Weights of a small GPT-style language model, trained from scratch on English Wikipedia.
Architecture: RMSNorm before and after each block, no biases in attention or MLP, tied embeddings, capped logits.
Training: a variant of Adam for these matrices, 4653 steps.
MLP neurons of a small language model. Each row is named by its layer, matrix (down: output weights) and neuron, and shows model dimensions 128-255. Each number is 128 + 32 x the weight over its row's rms, rounded and kept within 0 to 255. Numbers have three digits each. A neuron's up and down rows have the sign that makes its largest values positive.
After each neuron's rows, "fires before" lists the tokens most often just after its 100 highest values on Wikipedia text that the model never trained on.

L17.down511:125039115120132164163156117158155232141097083143158120105198136127095109121104199118147160102176136053082107131076160131142079126185152181173164104167150154148108154107084160125052123105076158174077155144185079084100073110095126075133184146106147089061108178092173149180174086155182065161111128141100114123080132151130142158122108111154121138127121118102122127176118109131088132099143
fires before: "-", "\n", " |"

L17.down1252:107071123071115176093169132093161145137116125151056148113121116077122113194169113197055133085117122142094164112131118140106123116089163205123141157180116085124115116130127136122157118163137115059122108150139124063134141157219170127128152132139132111122140225076125159091191130097095086119133153142110155115155112098115148131115214115161135153107103185090166151127122084120108132126105
fires before: "y", "8", "in", " |", "bert"

L7.down1171:117101140101136114089079111090129086139061120079076153122131132147156198132140154172120118109175006088146121116111134133108114113141147152133127114135095132157134107131092088073089098143147096167144114116082145125144156137142127128108155128161124158125044137105129094128171139157115092158177109164144043161201121089154060177109080097129203094094145095130174104168128095167138151137161
fires before: "0", " |", "8", "2", "9", "6"

L3.down1181:147150178155133140113095173107075140124076191144064109106154157151154153097181077096101097033083121157127102081076159201072111140112160081107093094152147109179155119116095133118160149108112115124138138096176126180174219096164093120104121098080075096091113086105096116141112144077110099143158086094141058094135142155121167112123113125099135180139100112092129110170126128150114044130144
fires before: " |", "0", ".", "–", " ("

L17.down216:168109151159106193152096127179189114190134096128113123156109123141089161147072186161095137109140122155140028117155140141095085114116093129062184125092129087135103088131116118148168125137117134163098155153097134056139052079119134138144114116117154102105107183103139167091148112140133092156076147121054089113122125127122120137103134157165146150090123160158110154148157117081133188109141
fires before: " |", ";"

L7.down160:051104101142090133174205143110130085142152064160181111124149086129150118064167119107176161153123147128114071153130149146114126117142122105082092176124151115050120140100149159145152158116100143078100171089093095089096132149166129085116131085070120103117124091106150177096138175113198140153152122105082121183157115138119108149141122134108134098137062166158125145123148075133080114144146
fires before: "9", "8", "el", "7", "0"

L5.down1327:128134143207057187122147123093103125157154113125210117140101108160139148153147143114192112119130132050121162112104120084175087156167092152138141088115127113147133181129180110137108121164111115138164166163167082170130151150096086172107149122069101116108060116119104168099126126128188156155164113140172168150090166127171155120187067149141139103115093124147149136118074100116115137092127
fires before: "9", "8", ".", "ton", "5"

L3.down1023:117186115160104070149114178158130135152057191065150146157116070136152092105081125072102142110124092101149123168160125188100142129177137108070106114067092159139135145131128116140168147135121116129122174168157121167128176126100036135137106161132134086118134172106117116117130139103121144135161101115111097135132101195145092147166075095102066186165161106073138095130101065149095125105141
fires before: " |", ",", ".", ")", "9", "5"

L5.down1230:165169215178146085111134086111172148120104178117136161147164145112082143163112087150114121148137037132051145183084144113175084161186147145092138127106113170152074137072131080123128141100198089072146067134128128163164162113141150088128100181115100072163171098072114130111123120163119152138182177127188068110161103172105057082125121103117148135087155165139126089129107157138112149141106
fires before: "9", "6", "."

L5.down580:095135105131081114097145130095099170095174161124155177075069165166163137156127113165122140096066141153070191094148117123143186110134124087126139143138116068104079119143143093160122161194123176114121180076175127058170113071160147144152103128139098160132109140093087168163095135100109163153124129120093129138127106152127123048165133137117173156089087159112126088146137188131115125138073
fires before: "1", "2", "-", "Military", "9"

L5.down829:126124181130133103128152179115131115108193222117131169157163128171114086108097145173156127122130063096087125129095173126180158165171115170107143127065124191157176119100104061143106131069137148130108119133120189123141129114165132084130122129165104100117149123122118091180143125109047094160150077142178126106109085139165099103115105087107076100181186133139189139144059109133126077119181
fires before: "9", "7", "6", "8", "2"

L5.down614:134045161089112116145099183124116169103082147101097163168181124058169106102097117096108088151139112216097100203123171114097127154109162118107175164121174234100102150045158168111145156139110162203112111142107129181171135127085150118115148170088092095173187117157086135121135129133096085117167137100104099069105129162104164097149122160107110108140112096106105145114054140129140118157145
fires before: " |", " ", "\n", " −"

L17.down973:080137152099127180106115098150104096143127174193119109131163205140141123139123186136115123094107071150144153160172137113151086140169105134233164132200102100092142113133157166144141100132102134109141155174128103104114131115140136107094143129119101117116136194165158134125161141117117123125165139105089124043094118138113137134068126124162133095114123109134164154096128119147137182148130
fires before: " "

L5.down1191:092117096150106149115149145116172051136139104214139136096122165125103162168179114155118148157067093147101175086202113121183130153158086093117133205176102109169098175124139125100192126146102167158166115122204140100163094118168116115113149105181121102153141171108169106108134112110157094109135123107035140180092107124162067175129073121124138091115108165125084144162115111089138124169146
fires before: "1", "2", "3", "o"

L7.down422:125096106107117171139054102084139166141059145114095115198091137166179163066163114129107138180096130199136134132175117096081072174149138103135124115168138102135133000087049138194111195089115132128159088122139125109168126136200097122168176137142090144134093083168131103071141133073176108151131154115130103159141078159093137205103062123109117137168128158102139141152096149150102156126097
fires before: " |", "1", "2", "3", "4", "0"

L5.down499:157149154124113137086086167164091164058156133104166112083146080117155134121099091160098103100098131128097123143135183140098111115141169109116121120115129114183182150118102083138178144155124122134160028112138163129102116127111117137093162086109154083133120123122073186069073125179074144165117176166175140063127122135114176139156142164054093143135201091128136114111144124149129153160145
fires before: ",", ".", " and", " to"

L5.down472:134099152168095127078099125091121137185203141133065162163084082132158096064115113131159071162121110138114126141182106099123172127129168179105103078104139164094148096132107116124115171133097071128068077068079127114086158134090123100192113136116115120166156124133170148138101156135130042048184125169072112143121081093122087138174168110094111147143127141145161158139133113164135093105112
fires before: "1", "0", "2"

L17.down616:108152119134140116144118130195189134130097113116152139200098088097161138123081109103151139095139113093191126105145134115122097080106142161180117124142105125169141126107134130169089087168091124103145054095150097183145130059118140141124106135082141134127077111185157086120175115090158099135132098183109108096105114147113144172164127128132135108203108150070084168216083086071113143142125
fires before: " |", "0", "2", "1"

L5.down983:150146107118102074116158132131191127132079065103045198119132078097116112115103137108055095142092176079157144071062127144124105149141100100097148158149108119140138133152156133157121123107130116169119117115153098164149078140129187178134097170090132119129209126095119120181126132181099104143092130155170097098136124183108180151177169113099143148136140123084114099115142174135158135179157
fires before: "1", "0", "2", " is", "4"

L10.down542:055195127134136118153091043157068114135117125140177115108128099210094087181124116143176142144162160073083137154051113172164106150119143192145198048088125158093186121136137141111111106152154129091217098105092154145114162141067140093123178105152082139100169129179137143168147119164129163120150119132190110108163188164100134114221108124161092131150162166084097092092075157060118089126083
fires before: "0", " ", "5", "8", "7", "–"

L5.down497:171155141144140171114103179101106144151142125144176125158143112128196169139107057091158154158108162180196139110115169067087114129153105107106147113191137110110117124132117090185032135136169080094143098123108162152153162105161114114116137099077125134137132059180082124129084123089139078118167164093123131121121116207087091097137150100124100134183125118067123065143095111146120111057167
fires before: " |", ")", "%", " (", "3"

L5.down1258:092105127153149108131115087172142108073141162128096162155216140124144183091038100176161098073134082142054161125131110166170134155142161070123148220144140095101071129104129094099159119123128173094147154110156153107134147165130103091104122176165114123127150137101124099099098145096103165152167159063152143161090136225115069120123121135115162102115083123128147136125132135139099169115032
fires before: "9", "2", "4", "0", "8"

L10.down368:124154148133096163144108140131098149110076051147179136111167095153142090173149113146125149155124157099109150122143089206105127113152121181133052113130082113064117127105111196114151125131118100189156111102145191200103132144144099119131120145111085106127135095126159110187143134097160122090135134125118108156165138120138175149029109163121094107124107151146149145064167126079161168159122
fires before: " ", ",", "0"

L3.down1086:130194131154074128143125149143124133097127223140161164125068094074139132118153106074100107162115079144131146099153178177139158161163144049084052128045077112167104068122123175156158156129137154129099204129151117148143139119059078065145121102113106069141077117128125135125088145089155166105107159122113089130121078140177094120171148093157131081140190093085081133167087086141109160152138
fires before: " |", ".", ",", "0", "1", ";"

L17.down1201:108109103125160134138162078094097167131172084159126100123180140089134073211116176197157164128100076173142118139123094159141133134128124114157121121166114113150155116170132188072158081158088117112141168104148147150115084130144113150131122109115143077144086180086079108114133157101093096084142146169138155145165105094143145135151076141123124136069153139125170126095231141107094138115139
fires before: " "

L17.down276:122103087157114053133127119067085134129154044045172166082161117114188132131152089073096123148156161127176122031134146163114147139047055178089134160065106093130149113167137152137172120089107162163128087136070125138148132096115208098166170108095128161123127155120138048143117138092119109085120139121111179177102123121128141130127126136089124077106109153082155106111111182167188128125094
fires before: "2", "|", " |", "\n", "1"

L10.down953:135089153079143063160093139162115178117158144095122164089149128097124165118181176147106152195116142135104179143152159136134092094150107095181115022181110123118101119096128142125083137148109118142143164126092097102153204129109091146072158031147160100112170153136129130137103157145159145124124110190158094128087058102092152096088096140057143125160163133097127064122130070120117163135062
fires before: " ", " |", "avi", "AA", "y"

L10.down264:119137114108110127117138189133096130079158182137121146161136132082183067112156131165117168151108157160114121126161147106170174141173123129067124123122186095141174186075134067132117120135121159122124132134127123140097119126070172116093144125147157134144149147126117194114112101103089157135128134111152133102072156146105155107186161156121114140149129127113168167151120148092119095070103
fires before: "0", "4", "2", "8", "7"

L7.down1172:131082106130040153113106110139134148124113140164138097159058112122139195128113082121128125155188116179121084143165079184113098141110088075132161098096085105096124075117177130160120135119173143152133132175177144142143148143105167153163116156104105139138129173134136143139170147139196140137076174167120127113090112228151101103073105128174057112101140157175112186137114131162116154155143
fires before: "s", " the", " "

L5.down162:158119115187144177163142145138136194071148137184143083090131137179113112142091133107067206138149133123162111177196183109208134125135108122153178094151171105117120117146147118076085161160127077142082132115127163117097100165170115100106117130179116097185204136141128108119097167089102170108132131100108140093187137134128177147110107140103161151123109138140144126133168112157121136170076
fires before: "0", "2", "8", "6", "5", "3"

L17.down174:169135114143090096092085135176180135162161165125209131105081095104147124131098122163149139121073101109083121113063168157144107162138165130115106140124179095194162129122195080086082153104170101112095118105096111097147154100123135034165141116130178181101107138147093130139203155145146163117135134132121100142110164112107152090085095095107101168092114113153071089067108136118153130088137
fires before: "0", "th", "6", "rd", "5", "7"

L5.down484:123124159178112140136108170141134125148167174120146148083109086123156130113167170096216123127103153135104161117131187143144144143177093099044119133142113177111101123084155107117112151161184151138102099121111141179160200190118109121135113144166175147159094108111149064115107086075082140136186083105092119156122070143169095155153105190127067055163164158156173181111160137149129141078102
fires before: " |", "0", "1", "3"

L17.down372:114145064171161131112082153120112115138119180116143135143110123166145120123160153122143147082203108149127099080125154120129212110122174174182101123148129168132096136135102139113100140093156150103140146108123078175094149136118080098160152120153043102063149135137091128114172140150116170169117118118173150108149123131090137122145166036196121088069142055107150136108093107165144125151164
fires before: "2", "3", "4", "5", "6", "1"

L17.down625:158162109106129221111137100171153126128163180116148168091114149130126106107144060102102101097098143121087195130154077149104081102118110146165130098138107162189083114139107134159135115223108160112115106121162060142142181074093180081149104162119111123106083171104127120132168206052121102129128148151065095124113135119153099169116123078141165171198093134121079081132102140084173144178119
fires before: "9"

L3.down717:087154178129175129156142141119173120160111149150101067076104111129116107171106165134090154163123123157059126148167152146086146105143076059191135119086144183138128140085150146111092120146082122153114142160119157091150204056152148121123115103197114173133127111166124118091178106154135130127104091124105157077117155204130143136143076135062121171118061138113123108101126120102174067154154
fires before: "1", "2", "7", "9", "8", "3"

L3.down497:125098085149204113098124099145158087110177159125104104134095166154132102166173072064155158138129110117114091128129076128129156081161114168193157059061177136156183081136077142112136146100076168108109148135125128091152141092123130178080104101140165156119106117057126140108174157147123129131135149115128056151151058150119140102091100146190113170138110078136082129111135082090124109185151
fires before: "9", "8", "7", "0"

L17.down456:120202111125099146140069143162165179119130125099070105156127103109161107121118134165125127101149113152118134154148093107120122092128143132106171073157046095133146112119085141112119103186134057146110145174119176111149054092066131145113135135108051114144100090111025175157155163157170112167108128161138159127087121140104135144121136189177119152151092158073128115116078054124130122129166
fires before: ")", " |", " (", "."

L5.down74:182148132099151184111134159095092171067132089117106099146166149113132136089148138135151127130116120164082156170119097196103124138096136147117129133053123149162093145094060144096178120099094168141166088193150114054090214101130077160148092109092148111128085165182134178092129109104171105101131096154136132132186147153121096127118062129147155126123178184099146112139135133093156184109116
fires before: "9", "7", "0", "2", "8"

L17.down1032:157093125090054120119139138150181133135103014172160128126050114115110130088132085127144117141117155149136071129135107155157144151135142182129127133088110127122173124175119123149102116120182127111124117120090119131115140173114121121102072130103114114149146125157137164075096098140126121091177143128071092123143107132134162157082139178136103064131145141166090178144122135151088068122168
fires before: "0", " "

L3.down1112:123124100124073063139170121149152168184149141080133119141116132071105175134122138103089143150072146181176099045117091136113092155151144124098119142140130142132145108170107143138153161114171100203170181140164132065138181156096088103170210175087135088160134085120103159146190165140113143206141087152158167129071068140135120178132079101168154188095141123139142145108092109146153147134133
fires before: " |", "0", "8", "9", "6", ";"

L3.down786:106176129091076104111153090167159127144125072147171122153079167136164127138089131126127132123128147125120165164123071099150103144091110131108130123101124132109164158124108075159101107110183170112089112087144061081131161147102166149159132089164105163177177110120094163171176182115184120104121085161115151159163184089134154133136127140130129076153135164162154125144110079119111138125197
fires before: "1", "0", "2"

L17.down265:095145089147117099143107069091137088159183098126125122193165155157136129117141105137131112104082160143100106132089171066089091134163148118119199142103128077124115055111132107125107158156093198168140114130114117096095101179125093148135107102110066084089139157140134210158118153119166135124102127128111108115062142131141176143060175047041163165084131077137100125147094136121092096159179
fires before: "\n"

L17.down649:074064105085145133140147064161158218129113092154111101147107079136090138134095145114096126132123110103074073109094124192095083163068165077112159171136093120129114195128131102117110131112132122193129181098174137124193112115092112175152098135142154192056124167124138116125136152180158101185133090164120178064118141102091177131138110168181112169074085185097139156117131114120114105162119
fires before: "\n", " ", "-", " —"

L10.down708:129135128167156143115111098168117135193097133117130094132117169160171149106069099168091133122089130130107153122142130146102132123138095111155143136129150146210132139081106075136179133047082152085152073229150162129104140127119083132171153145104091046130127100184134136107086104162120092064198177120148111161140122173143104169134130146099138179129114151146145106148097112164138165128067
fires before: "1", "2", ")", "8", ".", "9"

L3.down907:134156067093082139099108132127125107152154086129117163111144160152115128115142137105147144105182110122094158077114102143194133142160133106126100103090139202100158136160104125144083135104099141123142073119151085107154145156206156079110103068140119149139129145123164111173155159105131162182133112117172114093098114153176139127063170131077149112110153121154128095153079080128169075129074
fires before: "\n", "ux", "ing", "---|---|---|---|", " to"

L10.down216:169138151126140165119186111189160142164151125148151117109111118111175112161143103147201087125071129110095156142154114131112101150148151153202101125082129133112161141113119150122114124130108135123187081080056167120169189118095180075149184135142106105126061159132131156148111043137143124106125134139124086149101051118155115181081062173072113109217132136143085124118139137162165088123150
fires before: " ", ",", " of"

L7.down1130:111141160106139180105150254092104174174174076114137103168173111113106118105120100180139118138083103127101119102187101147141183152160102154119121115117129104144133124107070094144100144069066166195137141107129132122144127174155090169149112132157175151093159176092135176148148116107132138151125142094164126128121138133141086087149141136142138144159175070121179136132126135139168131112132
fires before: "0", "1", "2"

L3.down386:150125119187134062138116123100108105100154230147100105081147162166082141147104082137141138120106192113128111111092098150167101165145142160145148082078137169102158143120085121104093124057093171146143164101159096176148180144128117081118139100123075123182140119122073102143153147074126119118138151103127131155105141167121085086139159051139094148063100106097110094181124064148101072132154
fires before: " |", " (", ".", "5"

L17.down351:143150096100125129080139126092165081088128111107159120119089140088128070129091083121119112116129086096153100166106063112090150110177121159094106125113117141120152135127158124137093166145158193042141137132092102196218199058144118112155137068154076149107132086147167111153158099112134110186113119137134133141150138113114129123137156117151194115056086168113131135192147123091153123135198
fires before: ".", "1", "3"

L17.down153:114138111126175108094150148146147132117123103173133092117121118091125133190084135121128072085171122105096094055163124098102171154131122102138129137120152106146115098101157164151146140203156153106139125121180113119111133110152106147132106119133099161131107129119117157118175104142113131116087082193123168134202089118141147143123130085160163126112103112087088154167109140106141134188219
fires before: "0", "1", "2", "4", "3", "5"

L17.down1342:106093132133106127128114171145145109119123045140167114122232082097125124107117051183161129152129088087065161121123157143167133095135148114101104092092090085100129110104123165116170121103104095130181129144076134148121151150127144102064159127121119130109168109125112180093107112086114089115087136140101101071123163070138133093127161114137131156151130151180097083132114167152133111170136
fires before: " ", "2", "lam", "1"

L10.down926:144127067148139140075135117128172135064102115108169123132133143093137127127154142131125147145170119180108107137118089126133134139160123185080119113120150155137117096062041157093103123142109124157107139139122154169106201164117241099172206118109140140154096113172118111130156135100137117101081149078094158158150122169095155142074141120172133130136145140196126099163122142077100107077124
fires before: "1", "2", "7"

L17.down70:224200161136136128201140159199067141125188126141126103174163143068077123118096143159119106172120128124137132182148124147118109120094147102105173134084129143147143112153119135128121168113184171139131124168196123119144158105075100140163195122091153091097106119146178072172139123078082112142113106116120124079147111144140101153186154164176122139103138102135082100146144085138158118132180
fires before: " |", "s", ".", ":"

L17.down1235:148197055099138137124093117117102123174118147077142191114118174108108173109152161150125175151147100132077146107149144105149150073127103118108115149090162136192125104127135113162103089141073120099116118147155118154090133115082087099114071113195193167159128124109146146140166105114137172122075148154150129159132155114084117126178092127147144183109165143129168101136116162166129166148178
fires before: "4", "5", ")", "1", "tra"

L7.down783:139139147148120085124205187143116090145227173105137113150095105105135082133119125152154110141145120158092122127060166151140151200151156198120108158117178180087135177149071087091137114104149097103147097112108133138132146065125164070071106142116078088155119115060130136130147115128142116113217170167166065144158107141156099137177133135135085113112126142123099162109105132100139119138135
fires before: "0", "8", "9", "7", "6"

L5.down157:140133131096049103156114135131167153154164193134178107138190165152127143161112079201137135130071118135121140137091122116134127104131115155066129111089119113154110166132176146095118098116114162122115121098158112152111139112146126065146173135113076154112063151178123173006138135086048123120137082198164127114143108083129120157190104180105153087103148158135128133123121139147097150141060
fires before: " |", "0", "2", "7", " ", "5"

L3.down994:164124128135109151196135169104135118110146178137144174150116129145160188162156156134104159130078096148134146059073110099134123184125080147139144121102107109105136151179250129077097143148101159123095095091076097138153161117103155132131159114102177171100127141101106169115105142087100163115105095110176162158142133137104134110196148143096123076148080140141095129128133124110130111112146
fires before: "9", "0", "8", "7"

L17.down25:193138095124111136166132090150146143125157142109083131110115144133198158198083112091104086156122093144094182097145162148091175163130123118107104109127138201170106141137163123085159128162051126071115123127141155160117154134189102122108108140090143109083084093180130089149119066166124106192109057167109144162125117139136126066147124116219156172159128089165129154141122127083135160106137
fires before: "1", "2"

L10.down1046:107160164075129125105163089146109150113118096179160089145137124100171121121116140135065086154137133125082136096102129194128123195093132189102134108111148135122144125160109120036157120125101101095060192142116115126101170090157146130159117148078154170132099189125112126117147116170075096178139150101109164129121122095136118148174103169108138112172102084226115096116174081115145123121157
fires before: "1", "0", "3", "7", "2", "5"

L17.down1206:077163099124116090111112148131106157100101146120134095083114116186059148174102102133192124118096128153051146165172132145124144148131191106183097128136128139167112119157079126118071118147155170158069083162110126094200107149123144123141147150116120126165158056136135139122119172114115134151158077152202131085103080141163122113138144106095143129097190049123046124115167051152147134167204
fires before: "s", " of", ".", ",", " ("

L17.down1160:121146130152113116132150132102148081066143124115181127103190193119146153187142105171138140158126140209110143147067094093119151187094205118122149119127138175148174095110145169102140074072101096136135124146134108131129139142086145108120043095179197084132150098099115204113112150111112152044106158108148155179072174089109101157116155100105113117151159205150118141161136131130104094154125
fires before: " to", "1", " of", "2", " for", "s"

L7.down932:156060114158094089140104170143109111128166143102107152135138086076118098113141112173161154093139046153149129117157109114120182142159091137129116107100146082135092157106133119139107157169116143078124004104150103110130155129134121120172122125214101063122103150093161131137127120096025165108164084117122104150131119104151105082108096109109113177112119141090190146150117105187158089119112
fires before: " |", "0", ",", "2", "4"

L7.down986:044142090061157139208085033151094110113175140171146096146177126129100140147108140106119141118139111108122113151143146130124097183187100131119156152096119129080120079139135143147101152052161128130133114122136109142147105143178141131088125131077120094174210070125188114161180126209082155119119136178127090136090151149174135129105107148152116114132156129141141110173118140167124113127130
fires before: " ", "\n"

L10.down86:171095154129115133152128106119144140117135157087103133150134174148184179119132138131159155112130117186087161097107112103139122121134124138161102155125166158224129207130118143097131123165099149167199100126126161150099148077104197143139172165147103110147123133170155144124082079187117096100168144131151104138158188119185159155131119104133115236140110179126175147166086122117073099137114
fires before: " |", "8", "9", " of", "6", "5"

L7.down948:115099154166174092110125128148109155182155112087124127143174157098098160068110173136119162138124093177137134091231157173124128142132113126161162210057153117147088119115156066123144128152114137074159094128143149093147143174071156108139121156186133065128101124101229158115150107103132146164144147107060137171125131138176168143093088131128102120144086198136164193104187146140107084130092
fires before: "2", "5", "1", "0", " (", "7"

L7.down812:097140136138118136072064125117075115135162121088124172126062093160124103166147059095142183187190126121130141064132105126157122117151136165091112145109120173162151122113116166093109141101053107127177102153173188136160084141122105157115138178178142146147134123123131134144148122108134082174144143131142065136152176093075106119064096150133097137150143084110161114170076170150084206185124
fires before: "1", "0", "2"

L10.down100:132143076129139098117118087091067169125099151097082156141162130115109138167137147134138124168125177116117120102138119111185153137093126146146135106080114160177118138139085122100112091156167118122123074128088136165122133139144132114089168094126110138048111168104176116131128135111065145083162140127192155162153126103172098138138127226114136078132173103147137149199132079120142099145127
fires before: " |", " ", "5", "N", "1", "2"

L7.down1215:094111080110114147171141120130166144151099153089135148146127119138148132139182082119080121129083181118149093095125098125110057114154078130139121141108133128159105064098157138123162103180138181159135100136088146111091152070142112151150151176108139149135080142182091136117121140177077140166124178159144129153138101136105108152176101205131159137156131127095106147152086133199070149079134
fires before: " |", ".", "3", "1", "–", "0"

L3.down127:127153143179102112141096083152133154150155151118089191158125123093104134094114068103152143123117126102097108183189130096101120108160134099110169088049127118119145121125112145158086099108119050091110117148152054154095163124154160120116096078104124172075115181123122112156092164097102083126121093145157087158103108130143161155135134116145119105117134090093086059118176134108075077125174
fires before: "0", "4", "2", ":", " ("

L17.down553:101145149109103087108095095101097096136170092109187123143185186139158151132071126137107069126125057104156119124100147108142117133116140098117134066065127145127072146059123134097124148134116083132104145116106142162116177085107194117080121119151131125058202122155144119126091152103136053169162081130117146125170168103051179133154124115086094171100124157132144074152196048125129123118139
fires before: " |", " ", ",", " and", " population"

L17.down552:174166085114098116161107146116133132126093106103123108105082117097115125141129152110108150137151143144097106127145116098153132157150134117101181129116101119158102092131141145219149129166116169105108146128097118138138132077122162084140132133103106063130131143123105070181168135138139171153062135141098129106084166130060096074140131119094107127104096106083099100159045145124157143155175
fires before: " |", ".", "\n"

L5.down1028:157147110135132165143098168158074123124154132093106148127107090139116144115088104183114167116082102141093134143085129111078114127140073134097145107114145099113127151158099170097097099078112097146159143147166136125111207127122115138168088129154189106059172180123124093119147116112095093114191139145158071132167145147129126144117114075133146239111038111097103142102093071106117106133181
fires before: ",", "1", "2", "9", "3", "0"

L17.down811:119144180095121094123156076142070119144167143114095108126157155113133165103181157081070142110113118096137118158163139123124135131119104131099114131144168167102159107081143225128189160120127160150144154130059145114150140157097082101110167133090131105124168112136114111136180149160108089122130160099099130114129136109169119107094127195130145114127092110104125121138167152183139199208153
fires before: "2", "3", " "

L7.down794:144087107122085112082175133163151123071126103168113092090101117178150076132116061156103125103107117145141130128142138164122142052159126169089104092129179157138121155146123139143144191152140083126112166125130080108145149084092124196085135125131146129133103121114117127099115156088100177176090096118132063106129088125129154158137136109064125140157152132128163146104117202154093223155096
fires before: " |", "s", ",", "."

L7.down691:114149157176103071200126147124121117144139189121116146133143078132120100116106107144113101105134080106154089184135143122089073173194160151111122141112179157128181138150118112155129163107142175148163033102161083155150186138106107119095119115133122124120113134142145145120080080088103129116222075141168143107161165141109059083150111150111101122132154123118119166100046067128134153158079
fires before: "9", "8", "5", "7", "0"

L10.down1187:072147179143122146066221175167140154137169108152154125181130131099137147180121091075163127117077143141067104172114098129122160129141141169153081133084173149091194129160099146073170082093107101122151087114136131107049132191104143104102096066191184121094144151094148089141136136130105122151162164146139103177130130132136092153138086145101122098147130127100137143137126113048127124079152
fires before: "0", "1", "2", "5"

L17.down185:146156166139118093145133124123141148150147071127106099143211174112203105103171154086121174157125139117119132090128196163116125107174068101103158160131049152117131096100106146083106138153096176123090100138074129138106101150170142120143133143113121132132104175107136073106153081144139143152111132181092071101173124129129142153152111152121149144145117178087145177203104118110154153103113
fires before: "-", "1", " ", "\n"

L10.down731:119100108138180157115169124157217115141105138134143147106134137137154139191138106147157217152150123140113186124186110096142146127136093121112131096197155148120133122090130131115111133100119133154102116101090152089079173107146146120146136118170144111100094133138114161114081122172145159078126071112126104171154102172116160094103101115120151123096146158166119098175127103058110162145117
fires before: "2", "1", "a"

L3.down1226:118084161086118136088157106141135084144157164219131171181159165088153177136135156166151175113144122186120144116132132178158147122180100160154122138157097136138129157106162119094086104041133141169113143131094145097169152116125151121127145120125089073110070151121121092110120178142111200138133140057130105123101108163149133146185149117108062169134065128104092133112147152137103125123076
fires before: "6", "1", "4", "8", "7", "0"

L17.down136:109122134164131120120148082149175164112203138120090116140151134133116138160104147145088129190130110120150140108141159121091102177084116135127143132162143153109149188162131110159120129171116127122111103081137163061127161089122096145131150144165083076111112133134090123160177189155151150109073147156177133116145140122093122099197060134162129166127096121137143092133146150129153008095092
fires before: " ", "1", "2", "\n", "8", "7"